config.yaml
positions: "learned"
qk_norm: false
init_std_up: 0.0261
optimizer: "adamw"
schedule: "wsd"
max_seq_len: 256
train_tokens: 506100000
MLP neurons of a small language model. Each row is named by its layer, matrix (up: input weights) and neuron, and shows model dimensions 160-255. Each number is 500 + 50 x the weight over its row's rms, rounded and kept within 0 to 999. Numbers have three digits each.
A block is one neuron, or neurons of one layer that tend to fire together. After each block is what it responds to, as a language model described it from the Wikipedia text at the highest values.

L7.up26:476447497493491537491558445518517575566496568426504491516551480582542489537507548473384491514541512432544480438559474540491443481600562490584412564473488434471517497550500456373487455481531516477555493478485414515513545356507474567610486515493472491565451554577551475495484506466531523464
L7.up76:500447506563442480546618541492495600529429522520524514519573424465473558376460402466427487523494605548632538540445539545535523511523444518429559526499520565498455547444500552487371524487551516522499466508480450472496463488542550431501464505493516515542486465523524502580426422513509418530
L7.up315:474504455450455461529499417476498527436499512519495530613498488518494614553520545520463446462495388508579522555497507411545542492566526558478488410529466485514549523576539565407517599414469532516491478542474539456538543471522580478513466549542576524452430504505587460483503523540465495523
L7.up1222:491448520504520473470557531533448551513537490525459453535541485466453540435470436493532519478516490482500546515518487550555550552491588492543490493505436497554517636469543550456537479502510506446491531510500410436418500511499517425523506484498535607498517411582540543605490541586467485455
L7.up1317:547587452494513377570560552391426526528527560563637524434550460476517522530443444386414444509498532550595490402520459538502480498476499584517456472416433483528429579462518468481501508511549523438480530474499547486438479511590510418482472470465543549516499471507466495494510546470563504572
L7.up1453:592473527664490457516580463457479526446485472410470487465634502473489531471473569486412504561604416477592566490479401511477531482593472508502467462515487494624432497503492505493438597505476445573527501474486469454526469505500557543537451466425505597476471508518507357514410458508478497527
L7.up1501:549504468489617441490592538507583540471509601448450496473565513496512535502510570509535483478490564536596597538540516566498439509595541511596476492543416428603428531510497439467464524487520439467504573482494517495467561520510574486520463416466409412522492487552488445520393455468553521514
L7.up1509:527512464568465487528653503402443542430538559506452500520599497455464531524476515464604408550460593549578533482460459543425486489551520550532528431465529479565532499469530571462520550420472402481615593514448434517523561450571530474533499557437475470442535560519530460547524491474533512565
Responds to: Word-initial fragments, mostly "di". Short first pieces of split words, especially di/Di as in diabetes, dirty, Diana, plus ra(ting), Bi(ble), te(mpo); occasionally table pipes.

L3.up293:488505537460556461544518542570493495412507502513456471492562456575485509532528457513539431590461519591599533637514473541535459556569542507559551465527490531548381510423495474545481427522560520503525544488497517473481543503569460557491574535499496532600466502542452518447456470473546540457
L3.up360:471448583568459545472447437426548454427578528503532455601574449513469528485513460515477482477569491410486523519515389545501465571590420522467497449484460465491529500418467491524579462503546464519551586454538503521489409421524581498564584500463521435482516492418497505548475596482477457436
L3.up451:524530500550591410574601433489522572444504532524478446487614441557490489467466558544509487652500544520451529512553439537494489566568445451568433454581466474573459482470554562473493482472526507606482585443434555465505517381562546481510508496507533550467500618425478432424516574419511491424
L3.up682:447457435479447441507571516456538620431534538463457403477581537519366524421427474490484488470438481540506646549506603486509489551586513518593520524419410457520535502499509512473566552375543522440537573503546570476523450520478501472545397470625479491487501510568523470597491467599658583596
L3.up731:463471520495517430514543496498527504475527539539534433495540477542519566516433542567496366561416461489498551610460401517516468496561557510619435498549481455513509563642551536464516464533537469462509523492469438471529481497494592444543556464467497488456502566426534437511453516500414517412
L3.up865:517498427447461458535419563457472532451586533516457502528560501558486547523550472501490432496458472527549524539442454538456469490551448536595521499445405497585453574430511573439538469496569503522476592489596563457559505522533516455539544499481469486461447442550524489437459491536584568501
L3.up1057:442475455539553399527532527464517488527553520486560447475548514408459541465553510445478494528473494536617574501335465506471505516566578562508510570552471382507477610458534510473510497487552405448485518408532464465547527489544591490491406524487488421494429536469458428396422508481533537533
L3.up1213:495413497413565412504494383428524566412495555455523374458588519514493499486458495461531572573520508539434537492404477511465406521517460514547487446503497481433549515519512615418476510543570494471479557450573496468399574509485515500481448507473467479524590549511564516506520515560548583450
Responds to: Word-initial fragments. Short lowercase opening pieces of words split into several tokens, often after a, the or a possessive, e.g. wa(ived), ro(mantic), t(ag), and the t in v;t;e navbox links.

L8.up542:489476436430500442518667468645487467506427502480506482562567443439516487521475527443508490436427445573436466457562511562610514508494499492563548458478377547481499554459507470558489450401554446483498470475426455423547541562465545458457542465510468409499552407616565433425489566524625409458
Responds to: Numbers inside tables. Numeric pieces in wiki tables and stat lists, mostly a decimal point, thousands comma or digit chunk within a number, e.g. 42.6, 10,179, 2002–03.

L7.up220:527475531486505488554512437490535523519476452438454479523548511375444597528492491487492460525492456507496484487554423555403451592545512581444460580551462464469606498462486552465469510478504494452494537533446483486488495499426504454456519456540476518475586509447543513568553490470525522442
L7.up410:490452428531578390568579424508506500501437495443580483626581392540487485491532535531504485480514506546403511434514503439547554471459468576631503492454473516474536482522461522540401496422505570504605520485429526511490487508533520444486485504471518450450498501463478470492599551473513482480
L7.up548:462528580477408519480452585578526501591530466452581479583507494506541494524549502474442569517549503552468516455503527583561512483545558635515467465558515488483557475501420484522473460551520577476477521463540459522457636451508550441433618487558472508529506539390540475572558577480500481585
L7.up1041:458506460531427519496504504525637488564468532438555408533449489421477520537514508426530460545537516583448458472463510505464406464550573515523555508499506453486523527462492459478494427459584489403409473476516508501448506428537523484626543560459537479427454515476482532512496528519424538453
L7.up1292:570520581466434517518554516501457545428458531391550508503539463453359522550393449561580503451507592541406552583587477458550545553516491543529477592542521521583547487503460484538482423469524490403477577471484488501536522457465491495449447549479475494493470547498519503490548522390521566459
L7.up1321:411448502423459544491486479589572494414513460565525518462458361428467510592459474516392448471508529507471567442536517526616461524485544589492565525500474532465566512512502541460480456434592610525443538505481504460509507542536540446516495572426559525497477561493579563623474497470573502423
L7.up1325:393457525441500546490512557432517547548480492473542511497512483448516543490418431474562378450563449572515525556451488516518399528506514487539476492514533442530550526517490605517514510450480531477526531502425520475456545561496523466512442446516481533493508553337536596495582481471539521516
L7.up1385:485481493565549574563447396479429509570469466490424526432475412536508501508544612483475497450609566498528593496469568524507549541603500487463470560515446472447442534481516440420484454547526562524486544523517399476441467499469457519533521408538525494499475587459593450514464513475451512460
Responds to: Heading close and copula. Fires on the first "=" closing a wiki section heading (== Personnel ==), and on "is/are/was" or adverbs right after a sentence subject.

L8.up470:567459524434542465513501482454475513437517478545462493466510484486472542464477424546548540506538419509484525529531452504491534540660528484495520411510492563562499549528514539460545520527461459473496414575496497489418545443592508487457537556475497513367544523533459511498412489496546476437
Responds to: Word-initial letter fragments. The first piece of a word split into subwords, often a lone letter like F, N or f after "(" or punctuation, e.g. "(F|ounder", "f|iling", "N|/a".

L8.up1328:452530485537484514563532445507489520518456453425502518491484450511535520554589462500539462411504577518493633477517558428461436491549540518488486597526424466518511541496442426551410534543519545470573438497441455470502418489526410521476479599534484548467554489378452553533485563431510573471
Responds to: Closing heading equals signs. The first closing = (or the last word) right after a wiki section heading's title, as in ===Breeding=, == Route =, ==Political career.

L7.up173:541481588461524528487480521479551486450500572501535451615506486472526494538504522371433483522491465480498500554471493490492488469558444560655468519390531519483508395511461580455453449532570435463461548458536437468464513502482666423541410415520478566489509490530555573471562538474553462556
L7.up308:542383459526506496527448478483513452488498468506457468559548421468525564539606535448520546513524500511491471600420572427449449434512495495432505378522526599430589528603421514445487494406522475487428569512538471489537427513555523580506425477467507485495543525448513508493465475540508499535
L7.up378:597420434500479517499459517526579492467409595564479538623484401507481542460575463392514437471443484469514544530436548517577460499552501529487572387432464440537538607552437521509503525468540582525507556531477521473519515479540540431456487547501481561444535501478517519578468541425567472455
L7.up568:533473442472489539497504498490684403461419513526485536650462466507523470432495465412404525556487403512435502507497605520442529430476542443609582434538429540413463504546496542448491532522586526504473527555445463457580478613531573450594528507562568547495528509545540460489520477477500468467
L7.up569:575451459471489509515491529445545504567439567403482507606500437493541568460422453526526421583500487496592470515445556492526471476531472445615592529454523418535552486475460499504494454509518496536416612503491513484566568631481523489517499530497378473518503535384419613556572491560497462543
L7.up790:460443406431466561524566559495520543564470514350559547563530486492461499459463482477512498502572560444544451460535535520558507594490520537539485555522498445538485463480464505559561514475538482523515587602488536467362528518527608442458390392509453538471508544495583562484509446442542556442
L7.up906:573433486487501464519506476524537521560443461444499503558492470581515472432471602539523497510571482454581472514503562442508465486498530418482642415470596488490514491484471527401566485518499395486460515498530537454531566605508575487480467482562530545475529473519485492477582496529523510528
L7.up1339:609315525505519440546521421491484556475524593428560479511472424506431552472548521510460551488455505453533508512501415488554432565568504519452558398446490527588464529446490494493438496512535539511593557499561511482488481542461454507506556470563424447480478471408512437500516509536507470486
Responds to: Date-introducing prepositions. Words that introduce a coming specific date, chiefly on before 24 January or May 19, plus born, opening (, month names; also at/in before places.

L8.up618:537481437527425521546525451480533417535499414516581476437482420484454503494526402488474440604530392448505533519517501524505589464536462429558513476442499450528537545520546583433601539537546551503512527520507510503469485524585559535513482417419460468454535496418539541529559559494558493543
Responds to: Verbs after "to". Main verbs, often intransitive motion or state verbs, right after infinitive "to" or a subject, such as ride, stay, came, travel.

L7.up164:531481475504506365526534426439544530476482535524520514560478513471458585462496483479500550461486490550565543515538563467578510561545503557563638424473411545583503542534543538514421508472590446456505444548474485489560532483525469467520603464478426472450468543489582546562425520537478425546
L7.up499:505491518495581518534496412377519394558495480488492471497459504541482544526474455443547432501574438542470532434593534493508507531514554564522529472510409472585428552550470510454563483543451443394545397498483480448449462469587485480486557542594478440425419589449543468492536613593516434427
L7.up522:595516511459541482522497502523524553586486479581538479545628548486404535461539431403471540393478528518471554504516513535487561541502455607485484440476451447564413567529501478527496506419540514387401451540480472480450507490521464462501480515479391497458370487444556518546394506497555565472
L7.up813:550529565574427473533607438463472532451522499512475460447557474489514478484578471547446392467546465473489451489459509532479520541472484471447512428454503491464485542453470454505503429434569434454502522548436363457453500449560421443565482476457573396498576491456518501483442486541521482513
L7.up934:513513583519602477529587415497470458480463618489506482479490551521558509559495494444491465467453457484469511471529535618570572493444533565543499559594504482458594506496406525472544463520520452464455420525430500484388464536474570414557460458563467492490431451571648575575448612579461455521
L7.up987:554494458511505474521616407509465497479468508495525559562460479440517580405531427455423544519461516486469532479538501485539536555551494425543506463537506526448504553450507488546532533498512493440532494515486422492401558527447578499528508468440419450493571422478577581608407489531527460449
L7.up1295:465520471451573406511495509545460413560365572552595590543532474437494517544499429466413492454534529499505509511570556573603475439583604537532543519541484505428509573581517479499438557473585549493456469667421501456455517562521489497508509487527529463451511402477552503648496508501522459466
L7.up1438:420450526581485518520463430451530477449440546515458450602504391487427517516468459492488513487544466538586542521521472537524569563539436550614509515508504522502579508422438509409547565549456518569569406447383475466392552517544470438582541478525471516411507546493459580511510581521479517484
Responds to: Mid-number separators. Decimal points, thousands commas and time colons right after a number's leading digits, mostly in election-result tables (34.31, 3,225, 3:28), plus ordinal suffixes and units (12th, mm).

L3.up294:441560511552598512546589485484489465485401475486550450495548474492456507445484497485478540521472540497440466473519538516504473491509592445577574497522501463470453582572498516561603457495437568564451461487489423493467426534525451468484457579473518581499547519488562476519407506524458467549
L3.up340:489491443576440557462590407506511541475437510465497454489562475522507536546479591535519461549494537494501494525534559526483546500506387477510591464410442470470490565612459512452482451493530582546407478569452436464489405477463498447500431488513586501489437523541500457456524447516556479589
L3.up346:585488561580454588547521530470520550415509541510605494528534552519546526485411506504455509537507496500525511520496518526500679483457446458556532402492521455468497530491441463546577409523440460499378458436458459479485451487591565487547534527505465444500472454608556512522473455563406406453
L3.up505:453567447595542453523561470418505439485436541529559531491541413469505512458508535503428553372474548441493510522529546539563559444476416500471598424525539479483448541515482491566504483471492496354430511499438389460480433453468537392489557448567490423469482485494580480552447589369480421467
L3.up758:466566608549547528498560489545530433376459563434506478546529472500581491508483545519456507460512525548482450544564520565451527485536494508587497498551411468482443492512413549540469492522552546549383462538382424471421518518550573434484444521527479560430585497513588490490489538561497478619
L3.up1000:554503438512390506522567489525530500461536574465476526519604416546479519495547539531498506512487426464558534463554538520576498621510484443540552482536507488435463594527501568507556518527458568486552496562457444485417443553552489458514455446497458552385602408426567521540478567576548509484
L3.up1085:507422498499532488519537431508504470541470535466519447518554420430548522474513502450452497548441568560496615450596452471520548508473560472468519551510522536521518628452440459492610494530474482405453466441533420467420547436545462450477539494560467540516563420587492516453499522477536567524
L3.up1485:598555492592505570472581462494540425451484615538455529494464487506520490562465576540463502519530530547556529524483530569499556455481466525560506495425501548472479467564463498459551432570482445568478432573405458463465494446533552463533477549482529549522636458630530463500516479490490505455
Responds to: Unit after a number. Suffixes and units right after a numeral, such as the minute mark in football goal lists (71'), ordinal th (25th), °, m, ft; also word-piece endings like ten-se.

L3.up161:466482540503561529519483407471533406571467470513551491502530529506485529486533435560454492522504461490485459410507456532515537399542516492524508481444475566511481526538469459503513470531472615503434486494483497503477389377508462451538447526481577473468491356457608480455466529477547393502
L3.up169:545484504506503446532473560561539472448536539528479587545410518493488554511572480555429480526506513487517531493504480500506532462510506420523496492422485640478511559521513516498421489481528479527588572467524459509468505503535426401503530478441510444499450382433551496374558501436460418520
L3.up292:599528431457505455546355499477583470499487493515580476564466529461516517550474498492480530538551500484485518460523551532512535373542518504556493558365481476463562458548444505514467488456552459507511526499557441508466482430520509399531528483503557338438460423542509521412560511465536478471
L3.up667:465494504380531639469491417556576497536533489512459400522562512554437553514498504409544482469457501536468534543485477544445489516602515553455521522543509482549513535568443515498455504493516449540514520511536521508488524517517591497469487519385612581528486512405525506498488408557489567584
L3.up716:598456508465510597514479455540536483542560518494573413528611541550477506533503458438471538488522444453467504434563429640476464411536481479615507507460471502433554478494455492469467500491476575519506542487647508512441536526572551421552482477516528516381471544479644421478497570477523516445
L3.up842:612420479527494451539447441519549462470460553467436527503541496561521512539573504516508541461517493518469569489499492555478548517598539523559511487445445535537498533591446554496537426463497462537450459587577456479446435438568496513498497491475530494509549409486551513515487530521542515509
L3.up869:614556508442416478516440508528565444541427437529541431591452494470396530506487558431540471537514534486467537585540529568504391434474515513566485488537378598606545486437458520461586545388494565543439530541542532477568508460592452494519511537465516526514486376468542516434497568449533428502
L3.up1328:456493477458596505509527438467544506514490502483633529557574468496398530493509496479494504502465467481507535538485537487469494441513561561564431537505418479422509506553475550499493476390551519428489529470590463482389538425510559417513467447450467522530527520448592468436539540511537500569
Responds to: Verb heads taking objects. The final piece of a verb expecting an object or complement, often after "to" or opening a clause: Having, assumed, earn, According.

L8.up243:473524521524458431518523513433523481485519515479485559479520387533484489519554555436441459477518483552518398533421520478536480499473541506465499570474485536484502552449441515584573375503621466449538563517423546488534466499503559481555498477392432513497507568424439581532572555453482457479
Responds to: Predicate participles and adjectives. Final token of a past participle or predicate adjective after is/was/be/are, often passive: used, activated, reversed, applicable, illegal.

L7.up125:512521563410538549490500497504573421575529496540601422539557476470490476550441492550476449518577541566505554553520520554482524494580523505518501586510398500595559572540477484566410517468490551504502468591481512475515564511452567503535526522555448466459472473494484453481520539374548451530
L7.up306:521581469503513525524532566477598441564437475549582457561401393534412521582429543470541498463518416504416544579615558474493429499497587528481437499457455527596489495472536522446540553473468412440501547553499544479558416543545485546490509518496422494482487551471539537559585487394516543459
L7.up356:518487573450507470484564608594488551498510526487510424544574413475500518509579526459440547464438470543533580511531490507460522411524558503446493515529485534611513530467470547500486584505465413504523522506490544454506523573400567500439453480447401452438553492471543573508563454527630517520
L7.up579:539355515474529465550585487478529512412460522549584464592579416513487477499519463507524493481486390438469484475439556520415516357497501528524464465492512486532550626604479548500437424527462499505545539520565443490473494561486492545509453576329429426520529518524511503530614443499504390469
L7.up755:570568555459499428518460513514587488521485501481555452532495467504496495509508514488450565498561487473454596586524487594417540374599544460432508563555396477557593487575473600469493455437467458504542494612562553458559466536476556567522534512467385498552485452430526521345536492445522482473
L7.up780:451517452546532447529551483528488509528515476484546449455573430365394490558447518540632480477627597542508584542481558580451526431513527486476454592578419448560465495550504504492437465468496500500477578466593452482494510561544438536646473508486472588463381572485506483485452516467575463470
L7.up929:592423444564591522477523460472527579535517509481513462553565346573470488507517514478492529470485498474512483529482509574499596573579523427524564523439444418478407439560494510518574478425549477549445552523516515459504453435494527522532531547444482477491530549440501449501433483519529458563
L7.up1369:631431459520466545503467486535498491509496515517564567562534463557461544427456510513522518443511499442600500611492509581524513440537528391488560550470305537527468582455492521529545471454487529505482564603618460492550534570494487528501493495392423479507535504463458501458461503491635466512
Responds to: Main verbs after subjects. Main verb right after its subject or after to, often transitive with an object next, e.g. tell, gave, make, asked.

L3.up281:509491504541443464549491554434472505393473523542546582549541484457451510533479498462488518640520409564442417503528483487515521450476416631423546475558517538436514443451432578527542521438551405497512518444482482459557401569498592550477579537438428577518553316430538531445507538461500451391
L3.up715:543558490538516500503577521498457579516505551437511520514611544619540515564512464592408526526496535470505480490514535480604476491513552517484529554503465510443533491576474457511397450523553431453436416499521521446491464425508522479457490488535504507528482450505532506455469495516548405475
L3.up1032:532554374536607493493512412555574414551490524401501441534535537361494507454446526430472516528422499382485549490482480500534442508484519419583517441510535522467515530545470585530541501446546515468504436473464418481530404523487508478525449529562464448396517483444486476519536450584579474503
L3.up1152:531422446451537549488500490581492491470424481544562531581557448519467519522509429447473453532453483482443428512561488549514413480503470567509610557524450527468477445707421527467483507432496522534334473458525465486439502471508479465526555524416447542483487555468586543468481540431595501499
L3.up1357:590507503567568563494555494461548530521413506559603570538575414462456543423484567446478561523469506412581495528596466515576623456532478448510515550530486472496516458520523513414513526369525552502507486548542426504499454546448552347524441564562572427451536425525604507490462532495617395616
L3.up1371:490553393523519573518461589482497473434538492481525462548560504430514524465516496456475430540491506428546465386633544488553540475447567465493492511575529565560507421513454495578451465400513503499447545427466491504558484509501530477523474518565460469609430453510545565497484538439532414433
L3.up1390:542487518549485607514426467456532412436487499411491579492502453478441561542415442534581501600491430399555564509511509469486527434494503478509434466541496396421442508543510533551586499524605551521499556466470502488531395597466607471557505468515564397545481426460523522494488492582508456506
L3.up1531:498563490518504508519499588513493456460447535542564516539430502526562486503524448448372496479523502503516435462439544452542540429517593538482430537488490556514439443552423469516481392525547448500512480580497567487514532560476479455474499455535551490508496405548460633448496546464507412513
Responds to: Predicate after copula. First word of a predicate right after was, is or a comma: past participles (built, hired, opened), level words (lower, higher, high), and prepositions (at, under).